{"num_key_value_heads": 3, "intermediate_size": 1536, "vocab_size": 8192, "hidden_act": "tanh_gelu", "positions": "learned", "parallel_block": true, "init": "normal", "init_std_o": 0.00519, "init_out_by_depth": true, "weight_decay": 0.017, "lr_head": 0.00805, "max_grad_norm": 1.0}
MLP neurons of a small language model. Each row is named by its layer, matrix (up: input weights; down: output weights) and neuron, and shows model dimensions 192-255. Each number is 128 + 32 x the weight over its row's rms, rounded and kept within 0 to 255.
After each neuron's rows is what it responds to, as a language model described it from the Wikipedia text at the highest values.

L6.up438 [165 143  96 154 179 161 111 100 121  99 152 146 140 112  81  93 145 115 158  83  63  95 135  88 115  92  98 199 125 141 127 119 117 166 177 111 112 119 142 169  63  54 130 130 170 163 109 160 111 104 122 173 109  70 115 129 171 130 132 213 140 127  94 136]
L6.down438 [ 91  82 124 181  92 177 173 103 127 126  89 100 166 129 201 120 210 127  66 129 126 139 164 154 131 125  75 151 151 139 158 130 123 115 107 121  66  92 133 190 144 115 103 188 129 150  91 133 151 127 159  87  85 113 180 116 111 126 142  90 133 147 144 129]
Responds to: Fires on modals before "be" (can, cannot, will), on table header cells such as Att(endance) and Home team, and on mid-word pieces of names (Ill-inois, Qu-en-emo).

L3.up782 [ 81  62  95  99 114 121 120 156 212 143 106 108 132 171 154 118 141 122 187 108  84 148 110 117 145 127 126 181 189  83 112 136 100  77  35   9 101  77 124 163 158 195  89 164 110 121 128 164 125 124  97 150 154 136 132 144 150  78 134 134 104  93 120 109]
L3.down782 [183 147 134  96 130 134 141 118 127 112 134 113 159 139 117  59 132  44 146 146 143 148 114 102  95 130 133 115 111 138 152 114 158 175  85 217 165 115 153 134 143  97  56 102 205 135 123 132 143 115 137 179 192 136 159  93 101  90 131 107 105 146  54 108]
Responds to: Numbers in sports statistics table cells (apps, goals, points), plus career-move verbs after a player's name like joined, became, made.

L6.up1046 [118 116  85 100 104 137 142  86 149 171 115 154 131 170 154 173  81 130 101 120  90 136 195  87  97 119 111 107 181 126 109 144 118 141 123  63 125 127 154  92 114  93 141 172  81 179 109 115 153 127 158 156 117 107 102 134 129 124 121 116 133 148 150 121]
L6.down1046 [ 86 105 138  63 110 132 105 187 127 114  99 108 124  81 175 151 175 152 171  78 101  94 105 126  84  33 118 111 122 133 130 136 155 173 136 174 144 132 129 135 105 200 161 126 221 157 113 126 120 184 109 128 155 120 102 189 116 171  95  77 146 102 140 142]
Responds to: Commas ending a clause or list item before a participle or appositive (expedition, supporting; style, playing), plus word fragments of following verbs or adverbs (encou-, inv-).

L6.up861 [162 170 139 104 111  82 120 121 108 129 164 147  64 213  67 125 145  93 140 190  88  94 106 184 162 139 123 127 161 133 107 136 121 150 126  79 128  65 124 187 131 204  67 187 141 146  92 120 135 118 114 149 162 160 138 125 153 156 137 119 132 105 135 112]
L6.down861 [106 190 128 134 160 125 120 148 165  62 172 137 124 147 142 136 116 158 118 144 118 113 128 115  95 188 173 180 116 107 119 124 155 118 146 115 142 171  81 166 129 160 132 136 146 126 155 106 143 162 151 140 185 196 182 114 105  88 158 109 193 187 180  99]
Responds to: First capital-letter piece of a split proper name or title, mostly M (also P), as in Good Morning, Mothers, Pitchfork, M-1; occasionally digits in coordinates.

L8.up1223 [109 123 171 141  93 118 121 153  81 116 125 101 173 159 151 119 114 140 126 170 132  46 160 158 144 167 125 117 131 113  99  97  91 114 131 133 148 155 101 110 192 152  88 153 160 168  82 132 109 108 128 200 137  70 137 147 150  87 137 153 195 135  78 134]
L8.down1223 [175 181  82 136 133 170 127 103 174 163 117 119 113  58 169 113 168 124 129 116 117 116 113  92 150  98  59 118  81 144 136 139 152 155 133 121  45 115 168 127 100 112 162  87 149 115 127 161 135 115 135 104  70 133 135 108 103 123 162  94 123 159 108 126]
Responds to: Word pieces and words in the middle of multi-word proper names such as awards, organizations, festivals, events and works, e.g. Silhou-ette Film Festival, Software Publ-isher-s Association, Review Team.

L6.up1212 [115 121 119 134 157 163  51  84  84  92  89 186 239 169 126 112 173 131 177 127 137 130 133 196 104 108 171 113 174 117  96  96 163 113 134 149 142 110  75 102 131 135 148  92  84 147 113 136 111  96 132 101 123 178 131 178 180 133 118  68  61  82 224 128]
L6.down1212 [102  66 185 134 124 102 119 149 135 144 132 134  60 105 108 143  89 164 132 156 161 132 145 144  87 173 154 160 106 147 107 131 111  94 169 155 160 140 154  97  71 130 127 154 152 115 155  75 153 169 141 132  88 123  96 106 121 103 157 108 139 157  20 157]
Responds to: Last token of a sentence-subject noun or noun phrase just before its verb, e.g., "volleyball team is", "excavations have", "works were".

L8.up556 [175 135  75  92 117 103 150 148  87  61 130 115  90 161 108 106 133 175 106 121 128 100 157  78 161 114 104 109  90  54  82 152 110 186 146 147 126 149  87 127 130  52  96  59 123 146  87  82 138 105 146 105 107 162 175 134  52 115 140 124 104 132 189 187]
L8.down556 [ 93  78 144 109 100  54 142  80 133  87 165  93 137 159 116 156 138 129 171  84 112 122  96 144 117  88  97 117 162 104  74 130 131 145 101 117 143 138  94 149 104 171 136 144 144 101 157 140 105  71 151  82 177 164 137 112 103 145  76 109 224 111 149 148]
Responds to: Word pieces that start or sit inside a longer word still unfinished, e.g. ret-reat, bor-row-ers, M in Masonic, Ev in Evangelion.

L6.up85 [ 94 168 163 115 170 129 133 147  89 169 231 186  91 122 219  87 132 139 108 179 113  84 163 107 139 124 156  95 155 157 133 142 109 132 196  48  87 130 166 140  74 133 133 109 123  98  72 119 143 191 134 111  92 144 140 167  84 136 106 150 148 136 136 101]
L6.down85 [141 131 145 134 132  88  98 143  98 104 122 160 130 150 146 155 149 121 134 139 150 150 128 133 150 127 129 125 130 112  86 138  79 168 173 155 101  87 165 135 203 104 106  93 173 147 122  80  93 121  53 123 218 136 120 171 182 166 152 154 104 124 123 100]
Responds to: Tokens that continue a quantity phrase toward its noun: "of" after numbers or quantifiers (two of, some of), or the next digits/noun of a number (1,600, five species).

L8.up1516 [140 146 111  71 136 106 147 102 112 109 113 175 123 162 161 140 134 130 136 140  97  85 103 177 119 105 141  31 118 123 168 163  80 149 103 141  89 115  79  98 167 147 142 138 145 219 138 145 124 148 143 129 115  80 165 160  96  85 142 137 159 174 130 155]
L8.down1516 [ 89  75 170  65 139 129 104 140 142 151  99 207 101 126 124 142  54  87 121 148  58 107 150 130 180 129 141  76 169 156  79 197 160  71 185 136 138  84  97  64 104 214 124 160 125 144  97 114 116 145 117 161 107 107  69 142 111  91 138 141 182 162 147 113]
Responds to: Tokens that close a main clause and lead into a follow-on phrase, chiefly commas and the second word of connectives like thereby, in turn, in order (to).

L8.up1256 [ 69  51  75 112 226 174  98  89 164  66 153 115 126 120  35 116 136 143 180 130 196 134  55 125 142 128 173  89 124 148 150 171  95 100 104 127 104 109 110 122 140 118  85 141  98 112 147 114  82 171  97 117 170 147 146 137 130  92  78 101 157 137  81 151]
L8.down1256 [130 125 152  93 129  58  66 113 136 101 185 110  98 129  62 179 183 156 141 118 137 178  97  70 100 172  91 191 136 117 117  83 123 136 156 191 169 168 109 197 196  49 131 127  94 105 174  93 122  88 186 130  81 106 109 121  87 138 131 124  95 180  96 114]
Responds to: Tokens that complete a clause in Wikipedia career narratives, mostly sentence-final periods, plus reporting verbs (revealed, decided, said) and nouns like album, film.

L3.up518 [142 122 162 149 179 121 106 104 127  13 104 166  91 108 141  82 111 146 120 134  90 116  80 167  71 126 109 115  92 185 126 139 150  62 137 104 112 158 185 130 128 175 199 127 146 161 142 149 147 142 152  82 113 102 142 127 125 180 115 233 141 159 111 131]
L3.down518 [124  64 145  76 136 156 111 126 112 112 116 106 148 195 182 154  84 103 122 125 112 117 108 149 153 137  85 101  83 133  72 180 120 142 143 162 142 139 117  97  67 134 113 142 132 114 103 180  88 120 180 105 107  74 166 185  99  90 147 164 115 134 128  88]
Responds to: Mostly the infinitival to after verbs or adjectives like allowed, able, began, and the na in Gonna, plus scattered mid-word fragments (not-h-ing).

L8.up758 [120 151  90 172 152  93 166 121 120 126 101  95  55 161 139 112 139 170 106  57 136 103 134 183  93 116 129  73 155 133 128 116 168 127 161 138 141 103 120 115 167 104 126 138  59  51 135  89 111 136 166 109 137 127 144 102 167 160 171  91 160 122 114  97]
L8.down758 [170 102 150 119  88 116 131 100 101 218 172 120 130 129  31 158 110 139 104 123 109 115 152 158  72  98 114 105 115 143  52 136 148 156 113 103  74 129 107 129 168 155 106 123 185 112  84 106  88 154 131 105 133 167 129 125 116  95  90 158 101 160  72 105]
Responds to: Short first pieces of split words, mostly a single capital letter starting a surname or proper noun, such as Ceccaroli, Danguillaume, Cartesian, or comp- in compute.

L8.up486 [161 124 141 152 117 138 103 107 168 101 175 211  75 157 162 135  99 138 162 129 109 154 160 181 182 161 152 189  66 152 108  96  87 174 132 161 128 147 132 142 147 159  83  71 144 134 105 105 161  93 106 147 126 129 150 157 154 130 171 138  98 142 138 132]
L8.down486 [118  97 190  90 145 138 101 207 178 109 184 120  82 173  97 104 124 140 151 145 108 196 140 124 129  87 203 125  73  78 138 110 172  85 121 125  96 115 139 153 120  96 141 130 157 172 148 107 154 106 139 143 196 138  25 196 170 113 143 103 106 119 132 120]
Responds to: Word pieces inside non-English proper names, mostly personal names, in cast lists, tables and rosters, such as Kapatiran, Wongwiset, Kulwant, Nansouty.

L8.up520 [128 156 106 180 124 123 113 134  75 126 125 126 108 112 137  45  90 134 102 150  91 143 119 113 140 129 102 106  99  73 138 181 121 180 161 140 113 104 117 116 148 150 113  65 178 162 111  95  91 132 150 150 107 193  80 174 130  77  33 161  99 133  90 102]
L8.down520 [119 117 129  74 134 157 208  80 131 157 136 127  98 105 148 157 121 106 144  95 106 153 165 150 107 113 176  57 158 105 159  91 153 109 144 119 116 144  98 109 138 151  93 146 158 147 137 116  43 123 144 109 135 147  90 125 192 154 163 139 103 110 151 147]
Responds to: Tokens inside a unit that clearly continues: "of" after one/much/24 ("one of them"), numbers before a range dash or minute mark (10–12, 78'), and mid-word pieces (Bor-b-ón, wel-comed).

L3.up225 [162  99 139 163 201  60 129 126  80 121 141 119 164 160  80 146 161 179 143  99 213 114  90 128 133 183  94 157 103 138  99 116 121  50 134  69 114 124 151 154 157 101 175 122 118  38 132 112 124 100 131 173 116 132 101 147 126  85 128 113 148 110 134 121]
L3.down225 [132  93 188 163 102  93  87 176 101 133 180 154 143 131 143 110 130  66 164 181 128 152  98 137  98 117 124 112 188  83 126  89 140 103 129 115 153 133 114 169 175 158 133 163 118 167 144 150  92 137  82 122 152 169 151 136 143 129  99 130 127 109 148 140]
Responds to: Second or later subword pieces of long words inside capitalized proper names, such as Imp-lement-ation Committee, Acc-red-itation, Theater.

L3.up582 [ 81  77  58 173  85 142 116 134 129 128 106 121 114 138 159 142  48 111 167 154 188 133 103 168 124  63 167 145 122 113 128 108  89 130  97 118 116 124 174 130 207 119 119 104 130  89  92 123 128 110 132 114  85 178 141 113 111 111 160 145 134 121 102 181]
L3.down582 [138  18 120 119 165 161  71 151 118 162 145 103 132 136 107 143 134 114 106 124 108 162 196 143 174 154 119 149 112  81 109 166 147 108 119 191 123  79 204 100 104 131  80 165 146 137 103 147 174 122 127 209 108  87 129 170 120 119 116 125 147 125 139 117]
Responds to: Nouns or word-starts opening a sentence's subject after "The", usually a topic already named and followed by was/is (population, ship, film); also "that", "it", "which", "by".

L8.up776 [164 141 135 147 159 125 140 108  83 132  93 145 164 131 179  97 172 178 107 107 100 157 123 181 137 135 150 119 114 164 145 178 100 108 167  85 133 162 104 150 105  64 169 125 128 103 110  52 153 172 169 131 166 113 146 125 102 145 198 120  66 132  98 139]
L8.down776 [146  94 151 127 116 164 144 143 137 125  89 148 191 122 128  71 130 110 122 165 144 134 118 146 111 100 104 162  75 113 105 145 129 158 175  93 189 134 154 128 134 131 138 134 140 135 165 181 111 194 123 124 174 125 124 120 123 104  96 133 137 201 143 191]
Responds to: Function words like to, in, as, and that follow a decision or intent verb and introduce the next action, e.g. decided to, succeed in, tries to.

L3.up711 [108 131 117 141 123 140 140 120 178 108 193 184 110 143 111 146 128 118 159 103 186 113 105 165 122 167 147 128 127 186 112  84  88 131 144 107  53 176 157 134 205 121  51  94 136 135 217 170 190  87 147 195 134 146 136 108 133  96 103 109 103  94 107 155]
L3.down711 [147 113 141 142 108 185 143 126 133 138  97 117  67 143 175 154  98  93  96 118 161 132 132 111 146 159 133  76 195 146 134 122 100 104 127 168  77 123 122 127 123  91 189 119 141 157 159 138 130 100 166 158  99 119 162 190 123  90  88  99 177  57 135  97]
Responds to: Word pieces inside transliterated Asian names and place names, often in credit lists and tables, e.g. Devaraj-an, Har-ih-aran, De-hradun, Shish-ap-angma.

L8.up1047 [177 130 118 131 176 106 158 136 151 119 154 162 162 116 134  88 118 150 120 207  69 159 126 146 150 115 146  98 116  79 110 165 132 104 138  91 152 143 130 117  93 160 135 130  97 144 157  77 155 126 116 127 103  97  56 115 110 148 101 154 103 219 112 109]
L8.down1047 [ 56 130 128 175 126 166 111  73 118 161 147 140 129 143 199  82 157 118  85 148 107  72 181 144 118 171 135 118 138 131  82 137 157  95 134 149 109 113 124  70 116 166 117 157 147 153 104  75 157 159 188 103 144 104 152 143 142 128 161  81 220 131 155 187]
Responds to: Mainly commas ending a word or number, often fused to it (pous, 34,858, field,), before and/which/including; also the, to, (.

L8.up1476 [ 97 163 113 102 111 163 151 128 104 111 174 137 116 167 107 133 107 133 137 131 108 120 100 194 117 135 134 121 137 133 157 111 145 137 152 128 125 103 168 125 154  68  96 143 173  79 141 153 124 102 109 121 125  88 152 110  83 141 141 115 117  95  83  96]
L8.down1476 [110 110 170 125 124  92  40 105 153 199  57 168 132 130 155 128 141 108 191  82 111 102 117  92  88 148  83 150  82 162 117 120 152 133  92 138 147  97 111 181 142 124 126 165 173 175 141 121 170  63 131 159 143 100 108 124 143  82  70 141 111  93 123 113]
Responds to: Tokens in career biographies and sports tables that come just before a named office, team, or body, such as joined, elected, as, leaving, and table pipes.

L6.up907 [ 83  94 172 156  85 150 127 101 110  75 149 215  84 139 132 142 121 138  87  86 100 105 109 137 147 156 104 161 115 130  50 108 170 127 122 141 122 132 119 153  73 144  91 136  95 104 163 119 141 133 139 180 102 150 104 150 104 123 144 103 117 180 121 176]
L6.down907 [127 102 115 166 119 141  95  85 151  43 111 149  57 151 165 116  56 124 109 133 109 129 142 132 119  95 115 152  80  76 160 155 109  80 173  93  99 120  76 103 116 105 152 119 121 119 112  72 126 166 113 127 141 187 138 138 122 144 154 110 186 152 145 114]
Responds to: Word-piece tokens inside proper names, often Arabic, Turkish or German names and places, such as Ham-ad, Gu-ad-alajara, Falk-ir-k.

L6.up548 [208  87 132 137 106  82 182 138 184 155 122  94  80 131 141 142  81 130 151 143 171  70 148 186 154 123 148 171 126 156 121 148 179 117 111 146 106  84 152 124 117 137 144 103 104 111 120  59  80 118 114 122 146 104 195 125 140 153  85 178 140 120 101  85]
L6.down548 [135 130 144  58  92 144 127 116 119 138 118 136 119 136 146 139 150 142  89 108 127 105 117 118 140 146 164 106 110 106 155 117 189 127 111  96 109 113  78 126 168 148  78 156 126 149 112 124 172 124 100 143 161 154 110 165 144 133 138 129 171 121 137 148]
Responds to: First fragments of words split into pieces, mostly capital initials of foreign surnames and places, such as D in Díaz, X in Xiaoming, T in Tavares.

L8.up545 [149 148 156 134 122  65 107 150 114 105  92 140 128 124  91 109 110  93 130 122 181  83 145  82 144 161  82 150 191  75 161 203  39 121 126 160  84 161 173 157  69 181 112 189 153 125 156 120 147 141 103  75 108  82 129 104 169 124 155  96  91 125  78 176]
L8.down545 [119 132  86 129 178 125 182 120 132  88  74  89 161 113 149 210 149 173 100 151 126 105 138 142  90 180 161 156 167 179 143  54 145 126 132 136 142 115 137  95 156  76 145 120 126 184  99 195  92 133 147 124 147 111 165 108 180 104 113 130 129 141 163 131]
Responds to: Prepositions linking a person's role or membership noun to an organization, strongest on "of" in "a member of the team", also "a representative from", "illustrator for", "performs on".

L6.up1377 [144 140 185 170 190 162  86 162 126  94 121 134 159 118 128 167  77 158 115 112 111 101 110 145 142 102 119 147 138 133  99  66 196 191 140 129  94  81 100  92  74 138 122 116 107 127 117 150  46 116 121 167 121  85 127 109 158 141 110  79 123 125 159 117]
L6.down1377 [156 115 179 168 138  82  94 182 170 150  90 142 132 155 156 104 126  99 105 165 113 142  69 148 117  74 140 189 114 102 167 107 161  96 127 129 118 125 159 114 137 108  93 171 110 132 121 151 115 159 103  85 166  78 104 116 143 151 135  86  54 151 158 138]
Responds to: Fires on the first token of a role, rank or title noun phrase after verbs like was, elected, appointed, served as, e.g. Vice, lieutenant, Spe(aker).

L3.up1287 [113 124 138 177 170 114 136 144 161 132 141 105  79 120 181 125  69 109  73 144 130 104 124 199  71 163 111 207 148 202  83 119 157 103 131 119 131 118 135 185 108 139 127 151  87 107 162 122 146 149 172 124 154  70 171 156  86 152 135 130 172 149 186  96]
L3.down1287 [164  91 127 103 164 108 186  87 190 143  78 132  81 141  81 125 141 150  98 119 158 110 136 113 145 148 129 124 137 187  94 143 111 157 124 101 107 143 136 162 120 129 132 145 116 119 114 136 154 151 156  95 174 111 159 167 155 124 104 135 167  85 129  65]
Responds to: Modals, infinitival to, gonna, and subject pronouns that come just before a bare verb, such as can be, should arrange, managed to disconnect, I am.

L6.up660 [162 132 105 122 154 104 147  92 155 134 142 164 118 142 144 139 162  83 158  88  92 139 128  67  95 185  79  47 193 170 133 180 210 159 114  62 157 120 140 108 120 121  49 170 144 177 111  91 151 141 218 161 145 152 133 110 126 147  98 107 199 183  76 150]
L6.down660 [109 103 154 114 175 116 121 129 126 127 125  80 107  94 123 103 159 141 111 126  83 111 207 176 124  95 139 163 119 137 133 107  92  72 110  78 131 113 147 144 114 162 115 142 177 166 142 163 133 152 175 107  91  70  91 138  83 162 145 137 159  96  78 113]
Responds to: Commas that end a complete main clause and lead into a continuation with and, which, but or including, often merged into the word's final piece, e.g. "percent," "qualifications," "visit,".

L6.up353 [128 142 138 172 115  72  53 155 128 114 129 164  90  97 180 110  89 116 184 192 137  90 115 170 125 132 132 180 131 144 146  78 139 165 127  92 108 124 117 119  90  86 178 103 123 173 146  64 108 184 126 164 150 112 112 122 145 176 135 223  97 200 120 142]
L6.down353 [114 120 167 130 109 108 115 111 145 126 119 161 127 120 125 167 104 126  38 150  91 183 158 180 114 122 149 121 163 167 162 158 146 116 125  94 147 176 114 113 139 166 166 143 161 178 116 131 147 147 125 112 128  54  81 219 152 149 155 198  83 120 151  77]
Responds to: Infinitive marker "to" and modals like would, will or could just before a verb, as in failed to reach, easy to carry, ability to analyze.

L3.up1219 [184 108 119 137 157 114  77 133 153 169 162 137  82 154 138 109 122 149  82  81 136 147  96  70 197 121 184 139 102 116 128 121  68 159 153 140 131  83 110 125 121 158 140  96 169 133 136 130 148 156 117 117  74 133 119 124  76 146 119 137 152 111  86 123]
L3.down1219 [188 126 159 108 147 130  80 141 155 111 155  52 123 127 105 212 216 111 134 150 142 167 128 125 106  76 152 116  94 113 144 220  97 148 145 162 105  61 130  99 121 157 145  68 137 176 152 174 133 141 109 127 154  70 110 175 130 154 163 141 124  91  91 108]
Responds to: Tokens that build a count or amount before a noun: of in number of and pair of, number words (two, three), million, and score slashes like 81/100.

L3.up1268 [157 154 109 142 150 138 180 120 159 156 100  73 135 144 153 122 158 108 117 132 158 141 146  68 148 157  99 169  86  88  74 167  74 176 140 127 169  96 122 169 114 163  60 120 164 171  94 112 160 158 149 138 128 140  94 102 102 180 119 160 162  66 112 113]
L3.down1268 [ 84 118 129 167 124 130 190  65  43 101  90 122  79  92 140 138 126 127 100 109 127 152 172 103 138  67 149 126 135 123 145  61 112 123  94 102  93 169 131  80 184 120 128  85  73 137 132 134  83 101 130 167 177 153 148 167 172 207 119 145 172  86 101 143]
Responds to: Final word piece carrying the period that ends a declarative sentence, especially opening definitional lines of biographies, e.g. defender., businessman., season.

L3.up835 [109  72 129 128 118 118 119  99 153 162 132  97 123 120 145 187  56 122 118 131 121 142 144 115 139 115 167 127 139 119 109 141 156 137 134 118 173  83 142 212 129 144 197 120 119 147 160 163 133 112 135 151  87  63  78 105 154 162 100 159  96 115  93 144]
L3.down835 [106  88 119  89  97 184 112 136  76 113  74 126 125 148 112 151 158  85 146 204 126 172 141 149 180  29 171 100  99 143 192 147 151 137 126  86 207 127 123 134 155 120 207  76  73 185 105 159 149  97 101 137 156 156 105 100 159 134 125 126 161 142  53 129]
Responds to: Commas, often fused with a word's last piece, as thousands separators ($1,200,000; 122,329) or after place names (Columbia, MO), plus some name-final fragments.

L8.up502 [ 79 130 125 126 144 137  80 105 156 173 146 162 188 134 192  97 155 146 138 109 107 156 106 160  93 148 106 145 208 143 121 168 176 108  96 103 156 124 109 131 145 147 105 125  76 159 154 130 175  63 189 137  76 117  88 211 202 147  77 104 121 107 212 157]
L8.down502 [151 103 149 124 110 114 181 104 118  99 107  95 137 132  73 136 111 134 143 183 231 142 183  94 147 147 149 106  79 103 132 132  56 124 131 158  98 120 172 174 119 184 175 132 227  81 157 123 115 130  85 126 154 126 116  61  74 121 128 157 142 169  96 115]
Responds to: Token that ends the sentence subject or starts its predicate, such as "it" in "At its outset, it", "Geromichalos a(veraged)", "nomination was".

L3.up1528 [ 68 119  86  99 143 132 118 111 178 126 125 125 149 170 124  81 104 104 136  77 100 126 164 133 132 128 141 111 168 130 145 173 146  98 109  69 131 114 177 187 117 138 128 114  89 143 100 139 113 159 123 196 105 136 185 132 180 109 132  68 213 102 201 147]
L3.down1528 [ 92  92 117 105  97 100 113 151 178 120 134 116 119 138 128  54  85 122 128 140 208 144 135 131 139 135 164 125 158 187 139 127  95 171  89 115 147 180 180 149 111 130 102 146 109 102 165 120  64 136 161 171 101  89 121  86  55 135 113 169 175 118 147 129]
Responds to: Commas, semicolons, colons and closing parentheses, often fused to a word's ending, that end a noun phrase or clause mid-sentence before a list item or new clause, e.g. "workers,", "drugs;", "species:".

L3.up1192 [144 126  54 179 134 116  91 160 174 124 141 203 106 171 137  68  50 114 132  60 123  77 113 112 148 173 125  64 130 121 150 114 124 148  82 147 151 138 146 128  77 151 128 127 124 116 126 118 116  82 147  70 108  99 152 127 207 167 147 139  95 137 105 130]
L3.down1192 [ 89 160 139  73 100 142 105 112 133  96 109 116  93 102  54 110 165 128 143 120 144 126 128 120  90 117 108 117 180 129 123 171 125 181  91 120 161 158 129 164 116 182  92 102  81 139  46 124 151 107 164  88 145 117 111  98  93 124 126 187 132 116 126 126]
Responds to: Lone capital-letter first token of an unfamiliar proper noun split into pieces, after prepositions or list labels, e.g. K(olkata), P(lethodon), D(eng).

L8.up379 [152 109 137 129 169 140 148 127 175 169 115 103 198 106 176  80 133 115 154 125 151 107  88 117 137 172  93 112 129 152 123 155 163 107 132  96  93 152 163 148  54 132 141 141  92 135 156 126 145 131 156 133 117 106 145 182 131  85 120 150 146  94 116 122]
L8.down379 [134 139 185  97 143 137 231  76 128  98 101 125 117 126 135 152 140 162  49 184 156 108 158  82 105 117  82 170 162 191 156 155 136 125 205  95 136  79 198 158  96 113 103 158 168  78 183 194 136 118 109  85 119 161 167 124 121 123 134 119 140 130 158 126]
Responds to: Mostly the modal "can" before a passive "be" in expository text (can be administered, can be detected), plus fragments in the middle of words and names (T-R-T, Met-a-Cyc, a-ven-ge).

L3.up361 [152 119 136 140 108 208  53  53  91  91 205 144 118 127 164 140 130  78  98 145 127 123 146 120 135 164  97 172 120 126 131  53  94 170 107 100  67 178  63 124 112 160 133 150 181 120  82  67  75 140 107 117 121 121 149 164 148 148 144 149 132  87 109 164]
L3.down361 [100 141 191 152 150 158 141 108 148  96  98 123 120 139 139  86  96 152 145 147 137 111 120  92 154 117 134 144 125  78 129 132 169 191 101 208 113 130  62 164 113 177 143 128 164  98 182  93 164  77 123 118 176  87 105 185 103  96 128 121  94 106 151 116]
Responds to: Middle pieces of words split after a short onset, e.g. is in satisfied, arn in warning, ond in wondering; also name fragments (M in Mbada, ar in Salazar).

L6.up1511 [151 168 132 123 131 157 124 138 110 108 114 167 125  56 103 194 120 147 146 163 117  76 121 147 140 125 142 136 120 116 110 130 142  66 140  95  97 135 100  99 207 170 117 174 166  99 139 128 120  69 111 153 132 100 117 157 132  96 118 132 177 158 110 135]
L6.down1511 [115 115 131 129 105 121 173 133 124 154  79 133  91 169 139  88 108  40 113 198  81 141  78 122  92 135 116 124 128 101 107  75  78  78 194 129 128  84  93 130 161 162 163 207 151 143 184 120 130 141 128 148 146 135 122 111 109 114 115 157 185 114  95 136]
Responds to: Word pieces and years in the middle of multi-word proper titles, mostly award names, also book and organization names, e.g. Distinguished Service, Excellence, Album of the Year.